config.toml
init = "uniform"
lr_mult_down = 1.5
schedule = "wsd"
MLP neurons of a small language model. Each row is named by its layer, matrix (up: input weights; down: output weights) and neuron, and shows model dimensions 0-127. Each number is 50 + 12 x the weight over its row's rms, rounded and kept within 0 to 99.
After each neuron's rows, "fires on" lists the tokens most often at its 100 highest values on Wikipedia text that the model never trained on; "fires after" lists the tokens most often just before its 100 highest values on Wikipedia text that the model never trained on.

L12.up444:38 44 74 40 65 54 64 44 57 43 41 55 46 53 42 53 40 56 69 37 44 43 53 49 50 39 43 51 43 47 32 39 52 67 55 51 38 67 63 19 48 51 44 36 37 53 67 51 24 47 44 68 50 62 53 65 59 48 51 23 47 58 53 36 64 43 67 51 40 30 50 39 56 42 54 66 61 59 73 45 50 57 51 40 41 61 45 24 48 58 47 38 68 33 34 53 52 42 50 61 56 57 55 50 45 58 47 52 77 53 53 31 40 35 84 39 55 39 40 42 46 40 47 40 36 51 41 72
L12.down444:56 57 55 66 43 45 58 55 40 39 74 49 45 35 47 50 39 50 41 53 37 66 42 43 55 58 50 54 45 25 73 57 40 60 30 60 44 34 27 43 39 73 50 41 52 54 94 51 70 57 47 53 61 51 59 48 51 35 47 47 52 62 31 53 55 54 47 45 53 57 37 47 53 37 37 46 49 73 44 49 40 40 39 64 58 49 57 71 59 42 59 74 50 43 72 80 39 53 50 46 47 17 56 59 59 51 42 46 58 56 69 52 48 80 56 62 44 47 41 53 39 55 49 58 41 65 57 23
fires on: " ", " O"
fires after: " |", ":"

L4.up353:78 68 36 47 77 70 60 37 36 44 43 50 34 74 53 53 49 61 30 78 44 35 54 54 44 37 55 57 47 46 41 63 44 15 57 52 58 53 78 53 40 52 44 52 55 35 64 54 31 39 69 51 50 60 32 31 50 51 34 67 52 60 43 55 52 63 49 40 39 50 44 52 49 52 49 32 46 41 69 61 48 51 38 42 42 58 62 38 49 64 67 52 50 65 34 55 34 59 60 37 38 40 49 48 42 54 63 45 60 71 73 51 47 53 58 30 37 35 66 53 48 34 41 64 44 73 62 52
L4.down353:35 54 41 59 66 30 41 56 47 46 31 70 42 46 71 36 47 43 47 55 53 36 40 43 56 52 20 22 45 74 49 67 39 44 65 55 51 33 52 50 80 51 61 53 39 55 29 78 35 35 52 51 50 40 61 70 32 57 58 42 49 57 45 60 71 43 47 59 55 62 42 37 41 36 39 56 68 58 31 42 21 57 29 53 59 48 35 60 46 42 48 48 43 35 50 48 45 62 43 48 57 48 55 47 49 74 41 38 53 47 49 29 42 50 47 35 34 37 53 48 58 35 49 48 60 53 58 49
fires on: "s", "ri", "d", "an", "p"
fires after: "les", " month", "day", " Se", " Game", " game"

L4.up301:60 56 52 38 50 48 47 54 55 61 28 30 41 33 47 55 43 49 60 58 55 45 49 46 54 58 44 59 52 51 28 50 65 41 55 40 63 35 60 48 60 24 23 61 66 66 35 38 59 64 47 35 60 50 34 40 64 53 51 50 32 52 33 24 42 50 32 51 68 40 66 41 46 63 79 21 41 61 67 57 44 66 55 52 47 75 62 59 44 46 55 38 47 37 53 57 74 52 55 46 48 43 50 45 64 55 62 54 56 48 45 39 35 72 44 54 50 45 45 17 52 45 42 46 36 37 50 33
L4.down301:60 70 31 50 34 50 57 58 52 43 57 48 44 24 67 30 65 59 30 49 58 63 25 39 47 42 59 37 57 42 38 48 51 55 55 48 54 60 41 60 45 32 63 63 50 28 61 49 70 41 70 60 69 56 53 47 46 37 56 37 43 52 53 84 55 40 67 37 35 51 42 52 79 30 42 41 46 38 41 78 37 44 54 65 68 55 54 24 45 71 38 47 39 49 52 34 39 59 59 46 41 88 37 42 41 55 42 54 64 68 30 43 62 53 53 48 53 43 47 64 56 55 56 59 65 61 54 54
fires on: "ver", "et", "ot", "ag", "---|---|---|---|", "op"
fires after: "c", " g", "go", "sh", "ad", "|"

L10.up362:31 43 57 70 59 30 74 58 55 62 41 54 40 45 44 67 58 56 57 50 66 77 39 63 62 55 48 48 38 48 52 49 35 58 50 65 48 32 55 47 48 56 46 47 51 16 38 57 34 64 62 59 34 32 51 45 73 58 44 49 67 62 44 55 66 62 54 47 12 41 41 56 65 44 43 37 60 49 65 50 55 52 61 70 46 61 59 44 79 70 55 42 64 40 57 66 45 53 69 36 65 52 64 44 48 64 29 59 34 56 68 37 41 27 26 58 64 62 39 51 26 24 54 47 62 45 49 63
L10.down362:45 60 87 72 58 54 69 43 44 49 64 56 43 45 36 64 35 54 50 38 47 57 40 49 59 37 50 38 32 52 50 62 48 50 59 65 54 47 27 38 59 54 46 33 58 57 29 48 39 52 51 55 46 48 30 54 45 55 45 84 36 34 39 44 58 51 48 42 34 35 42 44 65 32 47 52 51 45 65 49 52 29 49 55 62 62 63 59 63 59 47 45 20 41 36 48 53 36 52 42 44 27 59 56 45 54 28 53 52 64 42 48 44 46 25 61 57 43 54 50 50 51 61 34 51 58 40 52
fires on: " ", "le"
fires after: " |", "°", " /", ":", "|"

L9.up203:32 59 64 57 54 51 44 63 43 54 38 40 41 76 56 61 34 50 66 49 45 48 43 48 64 51 57 30 46 52 34 64 53 33 49 69 21 66 57 52 44 58 44 44 41 59 38 45 64 56 57 36 58 40 55 51 60 43 43 44 48 60 36 44 78 64 44 84 41 55 55 48 50 35 51 24 68 51 46 49 37 35 28 70 57 45 46 53 35 55 35 70 57 46 47 82 44 36 37 45 45 50 47 57 53 68 47 41 43 53 45 48 45 54 52 59 60 47 50 53 68 38 61 60 58 63 36 30
L9.down203:76 42 46 64 47 37 50 46 57 60 56 27 52 52 40 47 55 51 50 60 46 29 31 80 63 52 34 51 41 53 29 30 35 57 43 67 62 60 59 35 52 60 73 47 52 50 44 52 47 52 77 49 46 42 49 57 51 49 63 49 38 54 41 32 42 23 74 63 42 41 71 48 61 34 49 63 53 66 42 43 46 58 43 35 49 25 62 81 36 36 68 54 34 41 66 53 50 44 49 49 53 48 58 50 29 62 78 39 51 40 51 26 20 47 46 57 38 38 51 64 46 53 61 53 28 53 52 46
fires on: "s", "S", "y"
fires after: "-", "\n", " (", " \"", "===", "et"

L5.up126:61 31 41 19 53 60 54 67 37 35 55 60 50 48 46 76 38 22 47 60 43 27 53 54 43 70 56 34 47 34 41 73 48 36 41 54 68 52 38 54 49 43 68 53 50 49 39 70 47 53 73 52 48 51 54 59 65 61 31 67 45 53 30 60 43 65 60 39 47 42 37 72 45 43 50 59 69 57 47 60 37 63 57 51 35 33 60 47 36 65 57 54 41 45 52 44 58 27 52 53 59 42 37 41 52 46 63 32 27 56 42 49 51 37 76 53 46 47 68 58 51 63 55 19 61 59 45 36
L5.down126:52 40 30 46 53 20 38 30 54 56 50 42 34 42 62 47 40 45 58 50 46 52 32 66 53 37 28 70 65 32 36 49 39 53 36 61 43 32 55 45 60 41 51 46 50 53 40 59 57 35 45 61 33 49 79 61 39 58 36 40 43 76 80 50 43 42 67 35 60 42 69 62 63 50 67 63 56 55 54 60 46 64 40 47 54 39 63 34 47 69 51 51 56 57 59 51 46 20 70 60 40 45 51 56 63 39 53 43 54 27 64 47 52 43 62 61 45 36 45 29 36 51 35 51 47 42 52 30
fires on: "n", "lu", "vol", "ma", "ra"
fires after: "y", " in", "f", "w"

L4.up134:35 57 60 53 55 51 60 84 40 59 39 42 35 46 63 42 57 57 58 49 53 44 54 57 81 50 55 42 59 37 60 62 53 61 36 30 53 64 40 38 60 53 31 39 63 37 44 55 56 31 47 55 58 57 51 25 54 45 52 61 52 62 47 56 46 50 29 63 66 53 51 47 57 48 28 38 53 41 48 33 46 56 50 52 62 66 46 41 37 47 59 68 62 64 57 44 83 33 36 48 58 42 62 68 44 61 24 48 35 62 39 56 38 43 45 45 79 39 46 55 70 37 44 50 47 51 22 39
L4.down134:44 44 44 52 57 36 23 33 37 52 70 31 71 56 38 67 59 46 73 52 62 64 48 74 23 51 38 68 53 56 62 54 35 44 38 46 47 66 53 39 41 66 73 39 51 39 53 44 39 35 39 38 58 43 43 55 60 47 51 51 29 44 65 41 44 54 46 32 60 56 52 53 43 40 46 51 57 31 33 48 57 42 58 32 33 51 45 46 51 37 33 57 77 41 62 31 52 52 52 44 57 56 69 75 56 47 66 55 36 46 53 36 57 63 49 38 68 52 62 48 31 44 59 41 54 45 75 55
fires on: "el", "l", "lo", "te", "me"
fires after: " O", "-", " (", "[", " f", " \""

L4.up441:61 38 52 55 41 57 50 63 39 49 15 62 47 33 36 59 49 50 37 21 45 63 58 42 47 42 37 23 42 47 64 59 63 50 36 71 17 52 44 59 45 56 45 56 52 55 42 39 70 48 56 38 61 61 40 74 43 46 56 57 37 54 45 53 56 49 59 63 33 54 42 35 44 32 46 32 59 42 43 37 29 71 45 52 42 73 82 58 39 56 59 59 55 65 29 42 51 47 47 41 38 54 36 58 50 58 49 57 47 46 55 74 62 61 43 41 69 60 56 28 37 50 49 29 55 73 38 37
L4.down441:37 49 66 81 64 38 38 39 59 31 52 65 56 39 47 39 44 37 35 34 57 63 41 61 51 46 67 36 58 44 50 55 52 61 67 48 66 37 54 49 57 56 66 84 47 57 52 50 37 47 52 31 34 52 50 58 43 40 73 46 43 46 45 61 32 73 53 70 43 50 42 59 45 30 55 53 45 74 46 49 32 77 58 54 41 34 47 59 46 66 52 41 51 17 50 43 44 47 48 54 38 50 56 36 47 41 35 49 66 36 38 67 52 60 30 34 36 57 33 50 49 53 43 53 54 58 51 52
fires on: "view", "age", "m", "arch", "art", " of"
fires after: " ", " re", " de", "age", "Re"

L8.up31:49 57 48 32 52 49 54 67 54 29 73 27 26 52 39 55 36 57 42 37 53 52 46 67 52 33 35 65 38 84 40 51 59 46 49 70 53 40 55 35 51 66 20 55 45 31 43 42 34 53 28 48 66 38 41 60 40 38 37 41 64 56 31 47 70 56 50 65 52 50 59 51 44 39 60 52 48 52 80 52 61 68 40 48 43 37 42 50 54 34 33 74 52 44 71 71 46 41 48 55 31 48 43 49 49 54 72 57 65 61 46 35 67 66 64 52 68 57 37 62 66 46 62 46 22 65 39 53
L8.down31:54 67 22 64 57 30 43 45 56 63 34 42 42 39 65 63 44 46 38 60 54 20 48 55 41 52 65 57 48 27 35 45 42 20 54 44 43 75 57 59 65 57 59 48 59 45 44 14 58 59 49 60 43 72 65 38 42 43 43 39 62 55 42 30 45 39 74 73 46 55 56 59 68 70 57 59 60 57 37 61 34 46 41 40 57 53 49 61 39 39 43 46 69 68 64 44 38 43 48 60 45 56 55 50 40 27 60 41 42 40 52 26 46 61 58 48 63 40 37 60 38 67 69 53 67 53 53 35
fires on: "S", "s", " S", "T", " At", "k"
fires after: " ", " \"", "-", " the", "p"

L5.up492:35 42 37 59 55 53 47 48 55 48 45 48 40 64 43 39 59 58 49 78 51 64 74 43 44 50 64 29 71 50 67 67 69 46 56 49 64 63 37 41 42 45 13 71 57 54 62 49 50 49 29 44 44 54 61 39 54 60 48 55 38 52 49 67 48 50 62 61 41 54 36 30 62 51 82 38 39 67 51 36 48 42 47 32 62 52 65 69 58 37 45 50 48 52 56 35 67 39 55 67 50 57 32 37 28 45 55 46 70 53 52 49 54 44 61 56 57 49 39 59 41 67 50 51 36 27 49 32
L5.down492:59 44 32 47 70 43 36 41 49 53 55 58 59 58 53 65 54 24 64 44 55 78 34 52 29 50 51 63 47 39 64 62 49 59 40 61 63 23 57 55 67 27 48 35 84 53 39 70 38 27 72 43 49 66 65 58 45 60 33 47 61 72 73 66 44 49 71 46 53 47 51 48 59 32 50 50 35 49 46 36 54 48 51 65 51 40 65 39 40 36 55 49 41 31 65 54 56 46 49 46 32 57 43 47 57 63 41 66 57 51 32 43 34 43 62 62 43 31 39 59 31 49 65 29 48 30 29 58
fires on: "u", "ol", "us", "t"
fires after: "M", " po", " P", "ga", " Po", "."

L4.up129:47 47 38 33 42 42 50 57 29 43 43 48 35 40 28 70 67 47 63 37 76 44 50 40 55 36 51 22 42 56 39 65 48 39 65 44 74 52 54 43 44 36 24 59 58 58 42 48 36 65 64 54 35 69 44 52 43 53 36 44 47 27 47 34 33 53 60 55 50 46 56 58 35 55 28 48 37 69 52 34 53 64 34 63 52 40 56 44 40 45 63 54 63 57 67 55 57 48 73 61 36 45 44 56 52 67 49 76 34 49 52 61 18 37 37 52 70 58 41 59 49 70 41 53 46 49 49 35
L4.down129:62 63 49 53 47 54 46 62 47 51 60 65 38 57 72 54 39 56 55 70 29 59 60 29 62 41 63 29 47 40 43 57 51 52 51 39 34 50 56 52 50 65 59 38 46 44 46 54 67 45 75 66 56 38 57 39 48 52 57 67 68 60 55 53 42 57 15 53 53 53 54 62 45 41 65 36 49 45 40 29 38 52 61 49 40 57 40 50 48 57 58 29 45 48 34 62 51 41 51 69 40 57 62 23 48 63 35 37 63 29 50 55 51 44 51 44 59 27 55 42 52 52 45 36 44 49 37 53
fires on: "er", "ad", "it", "th", "ter", "d"
fires after: "ed", " ", "u", " In", "ri"

L5.up4:59 60 69 62 59 51 60 46 71 51 72 27 16 45 49 56 61 69 61 60 48 47 37 57 62 52 57 55 54 46 61 40 51 51 33 69 46 42 58 47 55 38 44 55 59 28 54 58 44 42 63 64 33 61 45 47 54 54 33 55 65 58 40 54 57 32 45 47 72 45 65 32 53 65 68 42 64 47 49 72 60 42 15 27 32 56 46 30 77 34 50 36 66 56 41 50 45 31 50 68 68 42 43 60 49 62 46 50 63 38 39 57 44 52 57 43 62 35 22 57 62 34 52 48 51 58 51 33
L5.down4:17 49 37 49 51 49 36 52 44 47 56 59 63 63 56 63 46 34 38 49 45 67 50 65 36 49 47 49 52 50 45 34 57 74 63 47 54 56 70 36 32 53 73 57 66 47 56 48 64 59 52 56 28 41 53 59 48 75 55 47 56 26 60 66 44 63 55 66 45 56 33 60 57 42 28 46 40 33 43 47 46 55 47 44 51 65 30 35 47 28 59 46 41 40 57 57 36 63 67 09 48 80 36 44 33 36 55 47 49 33 37 40 54 50 45 36 61 45 51 44 55 72 44 53 45 52 46 66
fires on: "d", "t", "ri", "w", "et"
fires after: "c", "fin", "re", "B", "ra", " C"

L2.up575:47 59 43 43 71 70 51 82 50 39 53 54 42 55 83 47 49 45 65 50 42 45 31 49 32 18 64 50 69 62 52 37 44 41 48 41 48 86 43 40 28 48 45 45 60 60 57 36 29 31 65 41 60 49 60 50 48 38 59 72 49 64 31 57 68 60 50 58 41 33 32 31 48 60 59 51 21 66 47 39 40 50 31 69 35 37 60 48 41 49 47 37 64 52 63 53 36 53 50 37 68 47 45 45 49 45 23 69 55 49 52 51 68 52 50 46 49 54 29 38 59 36 47 55 45 52 42 38
L2.down575:35 61 56 35 47 73 62 69 56 49 41 58 58 57 59 58 52 54 41 50 42 41 43 59 36 38 48 25 60 68 53 58 60 54 50 50 55 59 61 50 33 54 43 67 56 54 77 68 25 51 40 23 56 61 39 64 71 65 70 56 41 49 56 54 53 73 48 61 36 60 41 45 33 70 56 22 57 48 60 27 53 56 38 52 68 41 47 55 44 41 51 52 49 43 60 43 61 65 41 31 58 40 50 37 48 63 46 51 46 44 48 62 62 67 40 38 34 34 53 34 61 32 39 52 56 54 31 59
fires on: " \"", "\"", ":"
fires after: " |", "|"

L9.up532:22 45 28 44 63 50 39 43 63 29 53 50 44 49 59 46 68 50 58 46 44 33 62 32 52 57 42 71 54 67 48 76 55 42 52 33 52 38 37 77 68 53 48 33 56 51 66 52 63 62 69 51 66 60 38 49 59 52 55 34 39 52 14 64 69 46 50 23 42 48 40 48 62 49 84 47 37 60 66 37 67 44 52 67 47 63 36 41 68 36 52 50 57 52 49 35 64 63 55 54 28 51 48 39 62 57 42 65 39 56 60 53 58 56 59 61 70 37 60 66 41 54 43 43 56 63 52 53
L9.down532:41 22 50 55 49 62 45 50 46 41 54 61 73 44 70 43 68 47 27 17 32 59 46 44 52 45 40 44 45 56 43 65 56 67 50 63 46 53 61 67 50 53 61 25 47 41 41 38 59 39 61 29 71 51 44 67 61 45 66 33 39 38 45 53 56 37 39 79 28 51 34 57 46 53 62 53 53 50 50 52 57 48 28 39 55 51 64 58 52 45 40 68 47 48 52 35 64 53 46 65 60 51 39 47 57 50 31 56 64 72 55 41 54 81 35 41 59 51 56 33 68 41 37 50 39 40 22 46
fires on: "o", "i", "ar", "ly"
fires after: " F", " B", "B", "ent", " b", " f"

L2.up247:42 54 37 44 48 46 56 75 44 34 49 47 41 66 50 42 48 21 59 66 29 43 51 50 45 26 59 62 49 65 69 52 44 52 61 37 42 61 59 47 51 36 42 51 54 49 73 58 43 66 48 58 47 32 70 52 57 49 44 55 68 51 36 66 43 37 68 47 19 51 43 61 48 43 47 54 39 48 35 24 45 71 53 67 42 49 46 74 63 30 44 29 40 56 59 47 56 54 47 51 51 51 19 49 46 47 60 38 59 57 61 37 52 46 38 43 39 32 48 40 40 34 46 36 49 38 80 51
L2.down247:30 44 34 68 47 66 67 38 35 47 48 39 65 52 58 41 52 53 73 68 41 62 45 54 46 59 44 69 57 67 56 38 62 42 44 65 38 54 34 47 54 57 32 38 53 29 80 40 51 52 67 49 35 58 70 58 49 67 54 51 61 63 60 72 54 61 44 39 36 48 49 52 30 51 44 51 53 44 51 44 55 45 49 61 33 53 59 67 53 12 58 33 46 62 72 33 59 50 33 70 48 61 39 32 55 39 56 24 69 58 54 27 47 54 29 42 49 27 48 56 45 51 55 42 52 28 56 51
fires on: " \"", "["
fires after: " |", "|", ":", "^{"

L10.up7:20 53 55 77 46 60 65 55 54 83 63 35 36 65 50 60 61 69 61 30 54 36 41 58 73 64 35 60 23 59 36 36 66 64 49 34 53 53 68 46 59 32 36 37 42 67 79 57 36 50 30 39 29 41 55 51 56 46 65 67 56 30 61 38 55 48 31 55 45 46 56 50 58 37 70 32 53 71 51 54 52 62 36 59 27 45 47 59 41 49 39 59 54 34 42 77 38 41 50 46 68 49 52 45 53 53 51 63 28 48 63 43 57 41 45 46 56 56 43 54 59 33 46 59 59 57 58 45
L10.down7:48 54 46 63 67 48 51 52 57 55 53 48 60 53 42 31 24 21 33 35 61 53 52 51 54 47 49 47 18 36 65 63 45 25 33 33 49 60 41 56 63 44 57 44 51 49 87 53 50 53 62 65 43 38 63 50 42 58 61 51 56 68 50 55 51 59 42 87 44 50 48 43 58 41 33 49 50 56 47 33 40 37 66 42 45 39 52 57 55 62 56 47 47 79 53 63 35 37 49 44 29 48 54 51 42 53 62 50 64 94 55 45 41 43 44 57 40 70 61 50 54 55 30 49 40 48 42 57
fires on: " ", "A"
fires after: " |", "\n", ".", "==", "==="

L4.up312:45 45 63 38 57 53 57 48 52 51 43 26 44 39 59 59 53 66 44 62 25 68 54 47 45 34 56 36 66 90 49 58 62 48 67 66 50 54 58 35 36 52 48 57 58 54 68 44 48 54 47 61 54 58 48 41 75 44 22 39 36 51 30 61 32 47 47 41 31 52 73 42 43 36 60 42 72 51 50 67 40 49 44 54 24 38 58 53 64 51 40 51 58 55 29 39 43 61 44 51 60 53 43 50 76 34 59 63 50 46 56 53 69 57 63 53 69 47 42 50 63 41 62 39 34 64 62 56
L4.down312:26 63 51 49 64 56 52 50 70 36 52 19 54 67 39 46 67 35 61 48 58 45 44 66 51 58 30 68 56 55 54 68 54 40 31 40 67 56 46 39 54 52 55 41 60 44 53 46 41 70 48 46 28 51 61 56 55 58 43 41 68 37 44 46 32 72 73 65 61 53 53 46 58 47 54 68 31 55 62 50 52 41 63 63 70 50 39 50 58 58 42 47 52 52 53 50 73 63 37 47 46 56 63 44 47 36 52 54 67 77 23 51 44 59 72 59 45 56 29 52 40 55 47 31 35 24 53 74
fires on: "t", "u", "et", "e", "z"
fires after: " ", " Qu", " P", " C"

L8.up457:49 70 52 43 44 62 59 49 56 53 50 49 48 63 38 67 54 73 50 38 65 60 39 55 39 39 58 49 37 58 46 54 30 73 55 61 18 47 41 48 31 45 33 54 54 34 43 49 62 71 61 51 41 64 40 58 38 30 51 61 59 50 72 43 69 29 46 39 64 62 36 62 40 31 49 56 61 53 48 34 47 32 50 59 61 34 62 52 25 43 47 59 64 52 50 61 36 46 63 42 42 65 42 59 60 52 69 37 62 42 41 56 57 64 51 57 52 51 29 75 53 53 30 60 36 57 57 27
L8.down457:44 44 63 47 31 68 35 50 69 58 45 53 53 73 68 59 53 45 47 38 35 71 45 65 67 64 38 54 49 32 38 65 47 62 28 65 42 58 46 39 38 60 66 58 47 39 29 57 39 49 28 53 36 48 28 45 61 46 60 42 56 59 55 50 39 47 57 39 56 51 32 47 48 62 43 51 57 61 72 59 41 50 60 46 46 19 63 71 68 31 38 71 58 48 49 51 32 40 54 50 54 61 38 47 76 26 65 47 48 69 60 38 65 61 60 42 26 31 68 35 56 44 23 36 36 54 49 60
fires on: "F", "M", "W", "C", "Y", "B"
fires after: "\n", " \"", "-", "'", " (", " by"

L5.up286:57 55 27 69 85 58 40 50 43 56 37 46 52 25 52 49 48 44 40 51 61 50 67 56 42 73 43 36 58 57 59 52 42 41 56 61 50 48 46 43 45 37 37 51 36 66 28 44 49 62 38 49 57 45 61 42 35 65 60 55 42 62 63 51 40 45 63 67 45 51 79 60 34 40 68 56 67 47 44 51 60 43 33 67 61 28 53 42 46 52 49 50 52 26 47 61 65 41 66 39 62 39 45 35 56 44 39 67 59 42 44 64 57 64 32 60 45 55 26 79 37 37 40 50 63 40 44 50
L5.down286:55 57 29 52 64 80 46 53 61 52 60 56 60 39 46 42 43 58 46 43 54 41 45 41 69 43 44 57 65 47 52 47 48 35 45 28 53 40 53 44 47 79 52 59 46 74 39 36 39 41 56 60 31 63 71 41 72 60 51 43 50 43 70 51 35 38 55 60 48 58 52 45 56 46 38 41 54 50 47 55 65 34 40 41 62 45 43 16 48 53 57 51 55 32 58 49 45 29 37 59 52 46 64 43 61 47 56 43 47 48 60 35 43 64 55 58 39 51 32 61 54 69 53 27 32 51 41 41
fires on: "\n", " the", " its", " of", " as"
fires after: " ==", "ed", "==", " of", "ing"

L10.up46:29 49 52 46 65 34 62 38 66 59 42 48 46 61 33 43 61 54 49 52 52 47 50 53 49 50 31 42 67 74 51 43 47 72 54 49 36 50 52 39 44 57 43 46 62 50 65 44 33 69 42 58 57 35 53 43 51 45 71 27 49 52 48 50 54 41 78 48 60 54 51 37 51 69 63 35 54 48 65 51 47 40 41 62 51 69 49 35 25 48 36 45 51 61 36 07 45 42 62 47 60 29 77 69 39 39 45 59 44 45 46 42 58 65 42 54 50 56 63 63 41 63 59 52 46 39 40 47
L10.down46:45 68 52 55 53 62 44 51 53 66 45 54 90 47 53 15 59 47 31 51 39 46 41 61 62 48 47 54 39 41 41 57 51 40 72 49 60 57 27 54 52 21 47 36 40 59 53 31 60 51 53 64 63 62 66 49 42 56 41 41 65 48 60 51 67 42 59 67 62 33 29 55 38 54 51 66 56 48 33 47 51 45 58 49 61 45 44 70 64 60 45 41 59 68 58 57 62 59 32 50 57 51 43 24 39 46 48 58 40 64 66 52 68 39 36 54 57 33 33 45 62 46 55 38 69 52 39 68
fires on: "\n", " N", " also", " S", " co", "e"
fires after: " |", ".", " He", " On"

L8.up9:41 29 41 30 42 62 69 32 59 42 39 49 48 28 65 55 53 55 47 47 38 40 54 34 50 60 78 77 58 45 60 58 44 73 38 31 54 59 33 56 53 49 32 49 42 62 38 53 61 55 63 47 44 40 55 45 63 52 72 32 48 40 40 58 64 42 66 49 55 42 36 43 48 66 52 51 76 55 68 37 41 36 27 39 57 41 56 50 59 41 61 55 20 57 53 60 55 43 58 46 58 50 36 52 54 66 63 61 74 54 41 43 52 86 56 39 47 35 60 56 41 44 47 49 54 74 39 43
L8.down9:61 52 54 40 33 59 36 53 52 52 43 56 34 56 55 53 58 55 29 65 45 37 51 42 49 51 43 59 58 37 51 57 54 50 35 36 52 56 50 61 37 56 73 40 38 57 50 42 54 59 60 72 40 42 58 44 36 17 47 61 54 64 65 47 87 53 48 58 44 45 68 38 46 33 47 45 44 83 46 53 57 44 24 16 49 51 43 49 45 48 42 57 54 53 54 38 71 50 40 49 71 48 42 55 45 52 36 36 49 69 57 36 54 58 65 53 55 60 42 38 55 51 33 25 45 49 64 67
fires on: "li", "i", " is", "ar", " G"
fires after: " ", "re", "ent", " f", "s", " st"

L13.up32:43 65 66 56 73 43 55 57 31 55 50 65 44 49 37 46 65 49 52 51 64 67 43 58 50 67 29 71 68 45 64 55 47 53 56 36 27 50 27 29 49 38 56 63 32 30 53 39 45 60 54 46 22 54 40 64 70 55 72 40 45 64 64 57 62 62 71 47 59 41 48 58 39 57 48 52 53 41 75 46 64 62 65 46 61 41 53 50 36 54 32 52 34 39 42 56 54 54 58 69 43 49 27 40 50 43 63 56 37 48 71 39 33 30 71 54 32 33 38 51 38 41 43 45 47 55 31 53
L13.down32:47 44 58 54 58 51 67 33 48 49 47 58 41 68 55 48 67 57 38 52 79 33 50 59 61 51 58 46 39 50 36 58 50 48 71 48 49 45 81 42 49 58 25 40 75 53 38 35 65 49 38 40 49 44 36 54 49 71 38 50 49 38 48 70 52 46 68 34 46 47 17 70 35 41 64 49 70 59 62 31 66 44 48 64 63 38 61 63 45 62 47 51 59 55 49 55 47 21 32 49 52 58 62 52 34 37 65 31 53 23 56 46 61 52 45 48 72 46 51 44 58 44 71 54 63 49 37 37
fires on: "bu", "is", "if", "re", "mp", "van"
fires after: "tri", "p", "leg", " sign", "er", "te"

L4.up245:54 38 43 40 54 65 55 56 57 49 63 29 61 48 51 59 56 55 37 47 50 60 65 50 71 52 59 62 38 55 64 41 62 60 72 47 62 46 51 42 46 60 44 45 34 32 36 53 24 70 30 48 34 33 47 46 66 28 63 11 57 32 64 42 57 47 69 62 35 51 42 56 71 48 59 55 33 45 43 54 59 59 48 40 50 37 29 44 58 47 51 58 48 28 40 42 59 48 57 56 54 27 28 61 49 44 50 45 48 40 77 39 67 53 55 31 47 58 29 44 53 61 55 54 57 46 34 64
L4.down245:56 65 49 39 49 57 42 63 54 41 67 55 32 73 68 40 19 48 54 37 60 64 46 64 73 48 47 65 27 50 45 52 43 61 50 52 56 34 49 34 54 52 44 47 54 35 39 22 68 46 38 61 46 72 67 37 33 49 55 49 54 46 29 62 62 40 54 57 63 56 27 62 39 45 43 49 38 47 67 61 46 53 64 67 41 28 60 47 65 49 51 41 37 68 81 57 56 55 76 42 35 44 36 38 35 44 63 51 43 65 33 72 47 51 49 42 35 62 31 23 59 59 56 48 69 57 45 65
fires on: "u", "us", "in", "ph", "un"
fires after: " p", "p", " P", "gra", "M", "ur"